MLP neurons of a small language model. Each row is named by its layer, matrix (gate and up: input weights) and neuron, and shows model dimensions 48-303. Each number is 500 + 25 x the weight over its row's rms, rounded and kept within 0 to 999. Numbers have three digits each. A neuron's up and down rows have the sign that makes its largest values positive.
After each neuron's rows, "fires on" lists the tokens most often at its 100 highest values on Wikipedia text that the model never trained on.

L4.gate2549:501484519501522532489524513487526495476510474496485498523500484513511551502506451486485465507481492497503502520496448503535451529531515515512507466524477514505507472528525522527494533462514535513504497548502502523501503463473500490506521506490533505502519478456468521491520509495502491492495469445504541457546506507492517512510547464536488468485501490507535520498489465496498463544501530500521478491479535514485466503507481517455462492485494522494529528541517489528457500498484516450512490452483528514482521479499462508480506524465536461493484516528476515506500498543472501486498457480478477525493474496510483499500499477481514479510480470525539508487487515505483547492497545524506508508493524447493502510465462489493474488453454471495448499482510483525447492509505552
L4.up2549:539494476507538472491499527506476483537482499493490507502533491470475554498493461525540464543477495539464505506484491523525478507516528506531509475520477516506520483499497534500471488509528498492468551540509526481520485499518477495497513527511503505485531453467490498497455536555514486521473481501474562490489500484503536524509446486516499438515473486492518534520466491521541494491492527486508507481454539463495509524478536518479535497485505519516560503526545517489461555524493508472469465461481522461502539444525473503493513502524484459499504526486491497529496521535453483495522490506490487519526493541477513506452481497499499485486460437518525477519469508486495519513498507537499507480504510477497490494478489491480520495496494526518447544525494533484483512507461495
fires on: "\"", ".\"", "”", ",\"", " (#"

L4.gate2284:520552499474502465535556494485488466526472538510497514523477515532492537501538495498496482483517468511453506523476459493484499500501498473496501516489530511503497489522500496448531508540490487505501522457498473524485525512439556475497495483480544519461492521507496487554545535493518491489482513467483496510523493485479489505499523481485473515514492507456478486520485542528529491509531476495484507470501483460483459484489489467536517519553505453517437526512459469493524465518519503489491511478540482484460518524468436528500480475516488490489526545521504472532523521547489506515500506463493542520485502476512556552522465480489476509513503496499457454469505467492509490494555483473509509497534511476483486534516490505515499477471515521487531501480474513526549520538482445
L4.up2284:476505486447510516519502528474503513498508498530525445528516483532494496508525480536502506495511519504522516483462515506522503457502481438522517521513498511496481497493495525468540510492517475451516506490460494496477484467498542518535506485488510542511492525482502531514533502519474473482476483474498510504491561483480471491544487518468437512477507518529496568511489449524475431523486490467503479488485483518538524514512485467522532515503488496515538475495515473488527501495504554521479502454460549480489534506503498493457494531534474529517503479529539533507508497500474523536550494507514483488514519531495499505531487480495511511547499533490462546468559521477491477491540504519495469499534543491522450502470511500518509494484501483508554478527491521527493478483506507
fires on: "g", "c", "uc", "s", "ars", "eg"

L4.gate1842:469497490532482517477486516480497499473484549507500483484498491494502530506508464519486516455528482531484530473521452520476497538517532502521523513552490493464490506507435471476531521475492501545514502482505533513500524494521502454490526514557433535496488508501518474486483540522497477485535500483492496476482484519485514470521476518473512496499503508502477462511495553462489481515504496505503523448553532528493516493512511486483542522480511523496480526493518482513504490490510524489493502480529511489498489496440498469452464503473497475498484533470459522503495493494536437507511510502471525511541474502496484492487522499492499479543507512521482501533527525485474575503558506504495507461493512539497482495479489519484571505520481456468515466522441515464480473508505502
L4.up1842:469563452483504492548543468513532478516518483538527526492519512510508500506526475470530548449461488521459537455488477505537502510514494510500514511479503503498472517470483516502507469501454524514573481525473513489501493499484475511516459526483454522502462460517533523487494501495482537497500544453483476469533515526503511461513515501527478521472521520485545511530519479491486525549488481506536489505490515542498521492474491535487526512478490468480479492516478523551499455492569464486467543494479526504508520444483496504532526481499524508484483524545515506490496478482500529466489479499524514483489521495512463520554578479500513524536525485530498512456496487489543526510484507500510453482475492496487567512488503562516469528490511492545500454480470473490527439512507515
fires on: "\n", " as", " to", "-", ";", " with"

L4.gate2245:454483474512485518511535490514498494488494492516477468473521508525477530506508507468502431495544485520493532499482506528490468485497493505556481499490561509535513470460497513474505512508476504466470479483483467531509556505421496491482504514490521487509519528508488496522522467510504534474476479470480508515537489542470515479477529465503487448502518500513553522522523523505485500504505532493489488477480525532495522509491465497501519533468497451446468509515482466493452508517477530482469431508439520474523505512490488469526478517540493475483491517481464483468507453520473518506516522447488465507454488522494504551543493500504459524516461489528470448482539547493487519459515513507502455480523517546531550530538498525490503486481497517502472491500483491512473506500441496
L4.up2245:460489506528502506553498497504539539487535509479508535470494507482474511492488542496479487534477499514471469502537524526513529510500500519445541543534483548516501536466502529500490490520486493540507494505490502506545481477514491484500522487474499499495517482477510534518525513499505454517541500504495539519487510519495550509493438481480513510538536537467494469476486483521530558512557490514511504506457508497502497524501549493473468480528459501469502478520512537482474502513531472508516504520483488527508514477544479460499499497509511501529498475490491470510504512449529477501523472515502524536511543533549480509507527477507489531484505495475516546509488509486495553474540464476506485520480513498491492530498475490507494500513506506532474495514437482560509496519483510
fires on: " ", " |", " this", " second", "th"

L4.gate2056:480485520468471519501502444468474527478513500497501465493485507463531521515470438512456477454478483487499526475530488498499498469518512500470481512561522485500544487501464527520499484499500511540501498523509528496490503496493490483455493490477477513522469484495493509491532510488503506467516538475484500482500525509506494504508495487494434488496491511482473440481511479470494456526506534495505509485531530534535497457478517502542458491479519474500508500520501473485573479499477494496515483502480512521488500506477483488502505523517470516538430454485536468488499488493524468480478509492470527488482490478504514504531484557476485518493455514486520517528544439536486519531477512548511488470521483544516489479491467469498505452526490489474474471497506523541513488473506497
L4.up2056:501517488462543521480558532490505495541540489509477478484500541522510476537495537497471522514505505516476533483523530521528478489490519508524493527490557502496472539491526526481464482528498559486519523534489462518529506463512496566529506485539532533495486531490476526463511501512497511525501520539505470516507552506524540509504521504449547527529486545542532494512410537506511518533499548477515503517458512461446535493527505497474541504571461482470529450487474488453504484537554508464482485513569509505517502462477519498505486496484514501456507493548447516453520516530524538456523510493482489512496437490469473510475514502467486481488501493495516554497488491507486485482494530495497507510494487482499467518495486502518485550458505519526540502468530480481508497482471504
fires on: "\n", ")\n", "-"

L4.gate1897:489478454471522524536506482475480518503479537500515474492519493494513534514491467552487526456444485508507491479504465503500508488526502478502488529474502459509474538452458511503493500469486513520506494522489455466473504513491500522528534478505467499496519477498492496491489550533501478536513450515487487468485548480547514479516523464477538504512463529501485525476496509484518514466539542472468543483484509499472512461520498486535471476514512489504466531502496499477518549485492520461473526470491490502527514449444440516490465508536489485504487512517470490510497493526498468550537449432487515513519478477459452540481459455520449504492496470503464534519492513495552477488478535517520518503538496486522496521491504533500478537492527485493504528527503496518489473513518534
L4.up1897:515513502506471499445521533516471459489475498521472517502506516486512487528485485523509535497494505492478470485479472557542505503513537510515516462523579493514482509489479506497505484525492484497493505508499464477466503425514451505486491437518503505490478476437488487517497486502457511514496469498493491506513505490483532551486479529501515514502497504538528483535523529494485486491524479494529495504510505484452535514519491485517513537514516540534487491521441486452498480532494485535497501513494546488517502476490492507521512466543443484536491489484526479520485502492492530525545517508486496499528490514451487508511466509515465538536490519498555478554516523430486497515514478527504498494513506500542504528492475499529527486521536503530485504502522470532477477453510524
fires on: "\n", ",", "-", ")\n"

L4.gate410:518475464580492469512506500506522508461493491494498466510535533542489491493453461528524481520515512544522500485513527496504548498500549483495441446512509516474506517480503480496504486535508509482527451497510492508493523492476465519453517508519526485465529493453485556484502533505508509481507529488528519517514522487509511462475512498542512488523452483498496569511482513493503492494511495523510496469489541510515477514518510494496535520532467522496511469487488513480478493514484512491466505465455479485531515505526482443489537482549514473532538521484451485487493519527486523455537476468487467546448510524479503519490470479535474520489540474483484513531498502447503549528493482485473475504495494504521489529538497462467460514464513492484435501517442491486510511484490532
L4.up410:500493493458504483513491487525473513494526497518504548458471498520465501490476515502511519527545472506449494527519442553519525483487495494495477506504497494512473521496484512459508488528475537458507537502500481555507491528518517453483506522506499491543480481524525486477544534533456509482484483502470480530483480487460519511475468498470470502501495481515490500474492482493529464477512506478492505474540485479533496540470479506513534526537499493510508581530518499511478466498504527486482445500505450510497519470474470491465496540565469543539547502516514507444523484491515466534484483494543517502532528454510564496479497487481517459509514474463514532465453453487492516526466495520518508529487520496485542508521474492499521480500548485492527511494511490494537497496478494
fires on: " (", " –", ":\n", "—"

L4.gate3250:556524537525479517518465537462499491445495551514515450454529473517487495512488535492511466537471499473489499512484531538555517482490536459500500454527510526527485467493470496476536463517531511518500516509496531535470504499553468493490517538520508530517494508506484493486510503503518502484507531487498484504500520448470493522525481528543508477487502484468522531515468497484506507474507427538483425458550489555529514495500465478494500501489462506508517507505523509472495506472517491528510478486466493479503519525437479505562424483545508444512462494494530503537480497497490469475488491490469475527550507479499512511494484498478529503492507530515485469478503490510513524537528518528530493482466477521468517553464503508530537493516512494486545486546513544487531525458544496
L4.up3250:513483484463516473509456488483512465543497498465500499539524510535539500505551479474516511527528495487490484548479552489493492487505507508511462516542509503524529482507492532508494494471543524520504511472502536477494470479489503510528484518470518494488479485501481522507490507491501525515455531486486510500478479537501503499497475532497557500524490505505501536485484535518474419501428542499514508506509516538453489499502543470496485528536551499503487511505490521508556460460520493545464515446517518460535502456465463469505509511513496499490498536458504512507487507516451498511483511489517491461523537487470501500521547502497505478497497518533541498478518451460488465481523524501466522508489497519511498488556498501558540490479512528501471508497547523514516512473518564
fires on: ".", "\"", "al", "3", "el", "2"

L4.gate3005:486526522500478506520487472457543489533496501555493474535522546520525529483504543483498529448531460504551537529518489540580505503515487475564524488510510481488500504495503460488527484470469499498519526521482503507517534480508521474460498526532530472480465482539445505458474497542501464502499501471516516507480472495459526508473480509514475505523451456510538509518501480502523463500484467507499516558486503459492490469468518556468495503489523455501470488507481459494484517487472483498510490501470476515497487544466494522484491479508531522525463453470468495496490464519521488559513531489483544485460493488491507500516493482550522517481501492468467529512532475475501490493480497517532517490488525528498475495525488500532504479456472511533493484481493505542496485509513497
L4.up3005:528523459526485499556524524480468528521477484488479503542492508507502507508460500481445559498475511526493503456508479460469469486470489524502482499518522484545503545501474551522549531487491526490512457521485506484540514454449488472478491510457552477464465504512531503462484520488525495522492487478496496477504498499506536513544479464520484492469512551500487447481508476522475513466463515481468520484487519488474511513475511525494540512530518466524505467491560513450501498475534459501498564467481526508491556484524458496542510527512514497507483509493541506507497487573488481544509486477491488499459449494540521525468478497496512428491533453544486511477518486510484522486461481553493537481526531507499537537507500473469518459499513482517538490502563497482472478526487490
fires on: " ", ".", " to", " |"

L4.gate214:483482470512488478510532493499492477528444560467500500473512519496516537502501491502504539474475504492496454502509480502519523520503498483478489483516479486498481489497548490526519490519522509508485528500510494503469535528455517555440524502509498487468485547523511513479502475485524485518505510520500479494468503480490539531528528506486471508506495518472498459449473477526513477491517474487513545476525508466474484494473428503530468508540529479538483523488494543462551506484509538479475459461504512489482534494516501473538473496496497490497499494518474491480512496439562489520502480508524535574485494511491460536440502487483517513518492522501526526475547542505506510482515493499515513491519533510476488468507479503518548467517464484498497489499521546534497516505487465
L4.up214:519469513527527489547501487497470533498488515488510478529496505482486511510489505459515503486481510488534496509512507491502481480470469470510487500466507467510540486469488485522474521463489492449524540502461462482492529496460517498529517459462501528489513494536505477481538519544491477471518483498440513497503527527542510493517433486512474478525558498493530473495497506461508450486496500486485528481508453496503492465472509546490508501531558457494502469460500477475505523509499452491497510466492466485488465471503528524538527527513475553532502465484476472460475458543479460488468511465483523534443536537485518489527485498524490490481506482527501500494478521513479452578491534516526505532509519460459536465514491479517506480493428550483468541467496492508481471492508501
fires on: ";", ",", ");", " |", "\n\n"

L4.gate539:504473524504502498512482527517545528518505529474507492534526520497482468483497532453546505502488512479494500518484496493509478462495484530522473470502494491458504511486553525500533438548487484489506528536471527531488495507510480480491491503479478551467531527510512524499496519525490443528539519558483492452476506454488491513500467468468511504494496483531500487503465517504468487529527474463507512530496570500461486520468478515480520495451508529531509543489528517529499517490498461464506513501535524513475490496470481508485500476526468473509552564468478493523529498483482533476484542492516507485517490519485483495466518546480458517521502454476536492494499487531501484488508494488477487477500511533517468540502464548527514531475506480522480491531495487431488484494493491
L4.up539:519472542465514511487500497519467474472501501486488511495543478505497491488479532475459492530521491506466505499486485534533507560486537492515483517507487454494518469478461526527521510482565513494523488512502489513482508462493484494546514484449525481476520494521511504487483505519481530503515486500493485501545451507490492495475481495494543493479482511477490497492491535508484555511468509489510453469463480442498548544500476514503485543525517499496503518476465503510503495515502491477471524477521505528486474486548507536514482500548497512493494503466503477497489480482456501528524530480463495517481515530512547507516504520445479516490491480521505488496525464467486477471543495508475489528455495517464498490545470503516533476519489474494459531545544457478512494440479497
fires on: " \"", "\"", ".", " =\n\n", " |"

L4.gate123:464523510502501470467499508472501513493519545522466472524503506519491481517425486508482479470524512455515519528514469544475509427491464504512484533496474508459487492500470519513497488460503519512467478494478513489522489506510469513495466482481492536486507505455521512488497471510504514499497499530504506492469485540466512506522483499516512527530483499544527477525443520494516530504510481477517478524501489483544485452479521513525509485510525485475507518515482507480527467481520511525465508493487497482462456508492455457516532454494498507501501507511489506481486484466552491474524489493531493454491495485456523527501510465535470505533515498464511518492522493530490464515482558478522508470543459501544509499508475543509503492537517502485509470478534516529493482522493526
L4.up123:474472533486485523475505472518478482521473485496470553482503513468483537499489474510467484518513499543504488501484456521499481516498510498533501534464480453518524475499477499521452508469537511494527492503486513479493536476500468496458480513548506488549522510502504464511481494503505474547498515476540511471502503516476519479503431486464530496518503466520520491466512523528513499490480488551499487531518511516510515505509528530532507535447542470481495471513510522497535495499500458526486542519462495507462501530462497533542465470504506505501461489519467466512491434483502498509463509489481464493492463536483494504484503503506509543495514493513504484516510492530522506529474480498540477485496500505504454485538507497547472504497523491477474492517492481569488485479494500
fires on: ":", "\n", "):", "C", "ber"

L4.gate2967:489497502498513502459519504491489499470484518537455529498487528479509500496513497521476504474474482523513502460494457499492477478510485504483538522569501478513519472466523478517536521504493504484468505516499507471510565506484506449479488518493491508525554543494549474469500480514506484505510507466513486477492488482515499492524500488467485502486518528503468459471536544483500456492509520516535548513555558459466518514534500478506474496547529517532486472469524511551494536451471482483480447487510482427456500551474498516510498539492548486460444495487496457507518509476530522502461534516463517571490446501517499524488489458511526467493505500527487520468475489483517459477472513485511496502520493456537497503462464492490494503479496476520494456489504486486546490508540487
L4.up2967:476518532517480511491522449455551494516540531462485503551473506447490533523496550498519511495519517527489525495516502506508503510520516549471497563525516527464501449504498526504493568501495498517485476491496460508455504474527523520529486461439521503530527513552475515531488520521479496495477474476457503497559525493481464486484499538528495510562533514517519482470487542479507516511528512464533542480503506463514547527482471533492511479487491483475540511484477501523518474476481474479489485491506478498516517491522512493488500535464483529471494471506522550485494516515517521495522518472507484481461518517487547475507502482537483525503455512484458491488468500450515498505512495533469517537497467519539536529492478505514470521509529538518461524546515513490511533495500522
fires on: "–", " to", "-", " ", " –"

L4.gate898:494477492469462478504518483544454539488506500546490476496502507531486504531456515532477507464508464510484517468476529483513469500521486513496513473478504498477469470445480491448484481484467522513509469450497508491490500543514457547505483514513425445518495478477484489492476522497463526516517484494505537459531481537491501527493492490527512498523497506464510514521469520477505497509503448506501479520556515521510511543538484486485525516522537478449503493485526480489522513508477533525463496502509504437469501509473566515541502494488493506513485471499484469506487478489525513490494499488510498490493499513543509466539516501491485558487504496500525510523485508474482501450495512443495489477487501505533508479471483474480486543504555495494524494440484472511479498477504482
L4.up898:517536503464517497484529521501542479457491518520478534481477497504517523488516533486458517504488541478492446502497488497474502501489523493525467499478511490485477501504530512491559509492511498476424522547514507537507500437517484464507509497495523489457478553578510537514500453502516524491484448519541517508562476498500490480484493495513539496501488470521550494485521493513491514491478460529494541487503496514489503508487483481462533486488476517498475557489473472540508464520543509485568507514548524551553490535543467531470518471450540494502455523487539491490506505466507506478475518526502522510476532498491488534513480489493534470506534516533433502534492502464498513524519492462516492505512456506529527507511531497512506459522470469505484460462513527521475532505533510
fires on: "==\n\n", " ==\n\n", "===\n\n", " ===\n\n", "–"

L4.gate397:508490528527502534500520527495498517470488518522469436528526499512509491500487518480529528495487485454501476499443492487510556430519506478504488498471480495470487500518510560517517538542522517491533474492489496515518504498502480450524494475476492508449544429483499505540453487512468502483493472529503550461487516499499520517458486456528497520503531525525526534513479506480500475499511516464530498474497478469507500522522487505464546511519473514541541471485469504485494531481527533473554519490506494487503464513492503500517474495533469479491490501510509515513484491524497512476519546519454521496510490516452531488466521474545475517483503481515492490465444496502473480505492530456492500485513486461522484508508458492516537525473491478491511466505490501485546524483468497
L4.up397:477482500495479511490479538464516535490548526488499503499510499473515453474520488502517526503513512457498537485494544498510535491474515496511495458495507489473461473512454507506533524524470506493513471492497522508490501501515551495486522475446481520486504540524535492514531504528531529508498480495475469457487500469498533540518478535526513527517486523483536533502483538499456534531453498504513511501497458482540481445461532513473485488514509471529542464514470479467510546484528494482510486522519467481493489483494494487489489460480473486506478493489491553511510555526494490463516522476499473468557438499496487500503489543499484475472500501495509493502498475558543514568576548513461486508517480475531491475507517488472508475514487493489490505503466514452538478489530513
fires on: " dis", " Votes", " votes", " Dis", " crime", " attack"

L4.gate1958:480498510496504503462497498457532508480502503488510487530477519534499501494490504492512470527500491498497494475459484455516493473508508477466502512524468533504494505500460512498499490489468539473539433532513535493482518509443494508515529541534505506477472518498526529501453509510537472497447494490490513484524527489518497509480482428545478484529481495457516473489467474495507450466471507502551526523492427515524520513506462517464532533454467491475474492508510492477545444440530495487449483502506511480537528510517492513522563508508502517527511510507481479506472511534518474493458537472473476486487503515509514526467507518513514532488516484493470440443527453501494500526501513540521497485492470536485506522526439533545526484492494525458467518504508524484503488475553505
L4.up1958:491508497491464506478511498525510505480456505493541521565457544507462507444526520502482520524472497481456543492467524509478537535477466505504495518492510492502534492538457501510505503503514525533489495525525475505488428497544527478504498473443486498502445498509473509522508474490482450475477485507505520500452499531447513484520491497497487515507458482529499530496467490488513481520512461497500511519466509517513467529485473506460498530472503516483531480525519502451512460485511500553486482532453522506520514505496425513517500497516504495511510507472503449495500495489492521538482446504494505531522535505470541497528527534483464478474511474490495503522519533486500542486514480533499480479483513474500483475475556489484512470513507460469482546511469465519455515448472487
fires on: " |", " /", " in", " (", "w", "th"

L4.gate508:444528494478461546498517507522445498512469566552509484488492473492536479528465507496481512493464500470474552508449454547481560466514478484449514552496484503516536526491519544484471485449492502483486483497478503457499510480519507467541475510495488481511496481531442451502472511504488488548502494515503470492480556505532525531502465471484508506512517481503501470489469505484515520456476474486468505516488523507507511469507527469498495486510496510474505468493492451463502471486472506465494542493461487443528511507496491513529480528529469511515491489489474495485500488509522488559505490478488502491544537507485493512511501506499506495504477468529503514465525514496455494547509500514502517523493522476493497513471468543577526532475469550505494516500471532559518506523509512
L4.up508:522533505492516443519551457495508478502516533494472493479532484518518531463513459519522509494474485498463482507516494545528516524501507488460507527459490471502521562514471502458488529522502558506532475531478465515474488502485512507526487458506481479502476526484534496517490490520508461475545508491472502501521489511524463485492547502476525524517505467492519500488466486504494461483497544469523546471490538497510521545500483518479473500483505443528527498480508499490540508562492490503470517499459474498508476492519503518480512506543452454490489521512485472450489504486545496498518513489482524462507474501474476507489487553484487536492533498500546523533507477478508483523504499473523500496475452513559475484533508491517495519445515519492504507472549478474557540467481542
fires on: "\n", ")\n", ";\n"

L4.gate934:486515508505463535485501526527542524456480509492504503423505487485482487528510509503523522526477500492472515500523470569509493483498497463522499513508491503505525500523508514492496508530486495509490576512470487533470526466529538516516522487476496495513497515539492530480481516505461523516462463476446494454438493466456472530479484515487507486465524487485529513467422536474496521434496525509496515529512461484463561552500480492495468515506525511495496505508455491498503522530520517502527505454513511483537476508497509484512439500511513436503477513521475465516467479512502499514532489513492486482512507509486482515455508520524516500451478487482509480456479505490474480504531488482505491498519444467488511544494487507516512501527511509525515516474468505494474542491467508
L4.up934:464505490545486517507494525523486494522516473478538478490523472466496537565498466473481494461484502497474546498516504456471536486531495551495492495495503498492479493456496495529489526464506534501452469515491506515486494519480516540462506491512528518513470470520517482491516474478502487490470512487515478519500495511517510513489546504499496475533509522505476525569509488499509506496469539520455489492453479531524487483506554501495510464527432514489479505495486536457508450480480505497491507543516507508480558504479511491494492526449513497486496518492518504546501501507444515457517490543526508475534469493495511480532533525455506446546477526526465531492515558515568477472538475511479515490474512481497516479502511481479513520447485466538523521462487512451489532518484487
fires on: " of", " the", " in"

L4.gate1886:517477506534444505463477533515514504515542505523421516533520477466457499506534496505507498480498520516468483550508514531534477452490500489498455540499520495523498474517490520506450476511508503482558499516511490502473469473524492485543487490524546486501465469462484526469566538502521476507476491467482508469481537473468464546490528515481494506533509472516479517480496522495486489474449496493511481478548520524500481468507524470519496489498494541502506476543476513486502484528471491543477504467549498527448483490495507529534458515491501473471451446485507483474466501494520513527475512505485467519531520483511513492483507506490519481526447514490511490523465498496475523438512471496520437448483460516552490545497493479537508540496479518499481492468553521504525538487511494
L4.up1886:521508515491488501495477526482537480526515501491504544491478457473528515477522496507500507486491518533527472550499525527520450470479493468515498501528541487497526535514482544551477488485513500461527520510496483472482478472503498482528517487535497474478466476488503565492485494519508500483501505480480493508492490483514509491535490491502503509496499538493530509498522520469509550495482513544492451540541484521535534484505493547530441500515490513494511455523492520478531496499513490524483468464524466496485472495474516444458476530442495513511511497497490511502527529458525463466491485533518489463512497470512491493502522530506501547478512534530527492459447499551548498475456538489485492452506505526534458489526487469517463485516497523508475516510503501459462503488516509
fires on: " V", " Z", " v", "omen", "ia", "iss"

L4.gate1589:491471519549501502509494521487487468523517509495467525520458509505530494438462498477548499508514466506486508530472503536501457510493500489512470509491518489485507523522522502505519499471538506479502477521478509513487494516477511487533478506459511469499475495491516483497521487467468483539502500490511525523517517476498501501498465512521525507486440507535554484476525499499537471490474490486539512507511505505543521513482458505475468566532501514546569479511456457546509494490498498493522513466549469445467511487482515459486518474501503527463536455516493503534522507479538474473468527509505510512467538507472427511480517488519489488461505494546511496496490523486506486521494449488517481462515524492525499450483520539488487445497523516515489459505486485516559493535523452
L4.up1589:490549510475524499485493490426497475536477491477463489537477478464534489496474501444534520529527476504515458494497496465504549485526464503528543495443474513489518475497484473520528462460479510459514478483513515493472477523528509479565502467508496504513444493559467512517516468482527516498519505540525479508498509529529463481491528542521501512518516522525542503485532481502504488550500472545560461546503500521475483530496505537503490491469451487479505478518491500547540540474580482558500499497522489522518517484542504552510467469520541503453438474490476517494489486488491495490482535495497505513518480517504548474503558481492486516480503512540552484452515527517517510525540451523497553469514488502525544547517487508499510490485480503515487542459495493541545482506526528
fires on: " and", ",", " |", " film", " ", "–"

L4.gate607:487484501518443492492538515509479535490483537490498480535459497548481560513500510491510502543512482497483479483475469533526495510515505530489487488500526509505508472517519475496496503491472489455550503493489498506506532482502482484488501466475492559458519519511476499525536489486505473578489510508529594499475509465467484509513491487510498518456521502439485484537454496513480498446517501476484479471515514486511514487504489488476525516460496519497557520506479467514504490514503536454541497525531495498494527468528517479512484536544426464532491489480540457494502465520503460484481532476481516481467536526485490521504504445504480512467516520506515478505486511519457517524506483462501436539496494504522532501489466571546515504544517510534519520494483499520439508460495503
L4.up607:492485520495474505518503528541488491503485514517547475542536506529462558502505499495486516521519507540492487500511480471451487507530475511501498481499492516497474484540537479497490473492454510509496477531492478478510546515549462459468484484524487544455517492531532516478514543511491456545538523466519520477473492512472469466519493502511495510479522485487507529539458475502520484466495524502503452498503502487501450480477497523516495499453483516522514495531524501494525468490532531471548486529514539533489507527513502531532440525535492506508479560555526508460498476494418507502478505509503473461505536503488536466535527457470480495510548522502503497475507464497513525468526513479466506521465476496483532516470465524505513500501523495574503503531497484509459506475481509
fires on: " (", ",", " |\n", " in"

L4.gate2045:493505497515510508512518478516497507501490550526489486498494507475521505466478500490482501475513471495507507505517473541498498509510505512485508540522482485523473537509522524506519499493513507527494486495523486537496479452495488515490495477508536496489490543484558514499438487487490474503523487550448464509498514472537479500515529499483460529515512454517510500512500499525481486540502537479521478549473495484497534490522505537466503508540532508499498543483475497531516506532459496509479478525450510472505547499525501494499489442511533538493507479500474493506531473501516436531510504495495546470501480520538507545513508550500491515502553517441518509487498502549487498505486525497508471512478536481514470516502444489532476510509552534485501503471477522502505501468474494
L4.up2045:466521481512509518489490474522454537488540504503476489498502502495485481486534537508472522489495528487532523498516508515456509459499502451460526533510502470504475529497505512479474523505541525525492538477508524533470474473503464480479480456530475474479488544496521470464453506466498495526476488536451461453488519485507479532513520482461487507502499466534496513517493495528516491524489534518520511521478485502530498479496526509475518491556488522515512539481476503493516469505484518488454504567469492487488510473510513476513507433482500533447528505517477494516487500512500467550490485495497494481515481497484517522472502545503478476524537503477458500483511510558551459533509525516490521497494533500520508517496486508506506511541495532509487492503472516552493510485496459
fires on: ")\n", "\n", ";\n", "-", ":"

L4.gate72:499479505515523498489505542531465494475475560478474480467500516509475503502481512538530528475494509478487482469503535500511504475507473503496495488483499519539494539455490532498487511551477472475555539516468456469509530477496514502472523477448497524465514510499484501481501506487529456497461504494497531491518504517524472482495467484501486503501508472512471473541485485485483512461494527486529547493477501487481501519495470498486503514535494498463481527485489511539495516499522484462519488519523483531503505472501528495485479545483477510484484517547492458502496478503491495517472523497489462465458472555470506572500496516504528474484517477472487546494557525499497439494522531499490477481523493482467460532510524482524507481504539495437485494497519503472495524576505509
L4.up72:513511518470473536511481529540485485445483458529487460502535495471477522508498513466546511492489500519473509503483546551489532520508473498489547532466487479538476459507520507487490526493490478500539555514491457509471507521553501480483510483476540555483476482466494514505546497480460479489480522442522512520472516539500515535507501510530517497520484479580525517527512478516486496499471462498504501477478522503492510522469473507499538500498510515472486533474432488496462493540448521524470508507549477514503503499525544471506534530517506472463498539497516470533515475549484524547505489495517475500500503475467479499490474474504519512506473524467428514469484550518472465522506468472492546480529494488524521525523497525544480500529535488481537513480524482517539524556535511
fires on: ",", " of", " United"

L4.gate2947:543502509494511520506461489512471500496493491470463484517490545502494483498498532484486526553528502528488487511494483515495493532528546510515527502531490517474451504510509536502462496475488467495495508531497503519450488492517518495530483536446507481513541515495482562444502496470526509519485527483480506524536514493515499500502471497441512498478515500498486519476527511480481511484448514456484515478487533528512487500493503487486516530467517514545542495534517487491437505512502512498478496478509505475533490507484484499514500520523504543467497462500512532516498481500472471474510511471488520508458516491483488471477498472504504489493487466514518502481454509498466500508516468477524492504516525480481516514546488502536453510497533492511512554479515558501508535518497460
L4.up2947:468482557503489508482506539495541490543482472480481442447487461451499501509478538496479466521473508497531584508508502505483491511509490503522560534506501505503521479488452514511519497485465508463504522477518501482548504528537484535490481474492510531474496467461476482470502525505508530479496453520546526472528473503509476514500454513479531481515493504530485525476499462518496476496487444448482453519536504489541496524543488518472536502497532426512499495498532527534521534494474476495546520485511493525523532463478476486558521498513498468521467478483547475452490439453513483474508520498486521477488512489503498487528515489477463496548520496507556510500535478495465507508458490519509487457475474509477492459479483455489489521528485520532512490534464526496481444505483462
fires on: " be", " is", " can", " may", " pr", " are"

L4.gate2265:478498517512501487494516498522513485477440509529496496484478502533494468523519510470542481495470476522544512508501493493486514514497481484498480516491467528550532454506503488493521476464521504496533498519501452440494548505497522443469494481497490516517489454493514502516491498507520496502498508506549489487485544487525507517517517495531460545464479522495503551520478535537512499485512481498503508550486491505493443508500515472460485492502523479485467491558453466490520474472563528509484523468495482505500536540509433491486477492538525514470517481526503463498504479474523477546517482486516463484517476493521514549527485523504516519488509490496495492512482500496498522499459544535547469520505464501513493550519503482518481477452521479511500532478493465536500482502514470
L4.up2265:512536508460503497484518505511461526475464464506502499498504479514496482508512505502551463490509503490508550498507491472441507536497467496517481507506483492501508474507514518507512498542545508514516494487488546446507519495520523499482481565502506502468482498468538506505489521512492498507466488472563489514532518499522493552490506503509474480481477499509481556511478528506485530445575493521506502498568463524464509508492515473437499526499517475471472503500523500463518459467556510476475485479522489464502495536498502502540509462496450533509487484540522492552497468522515505522467526518527473453485501532503502500498490564465533482468470501505515520516466467462519507495501522484488519453480496497569503514518490464499535506467526497521537495487487470522530525508534462
fires on: ":", ",", ".", " "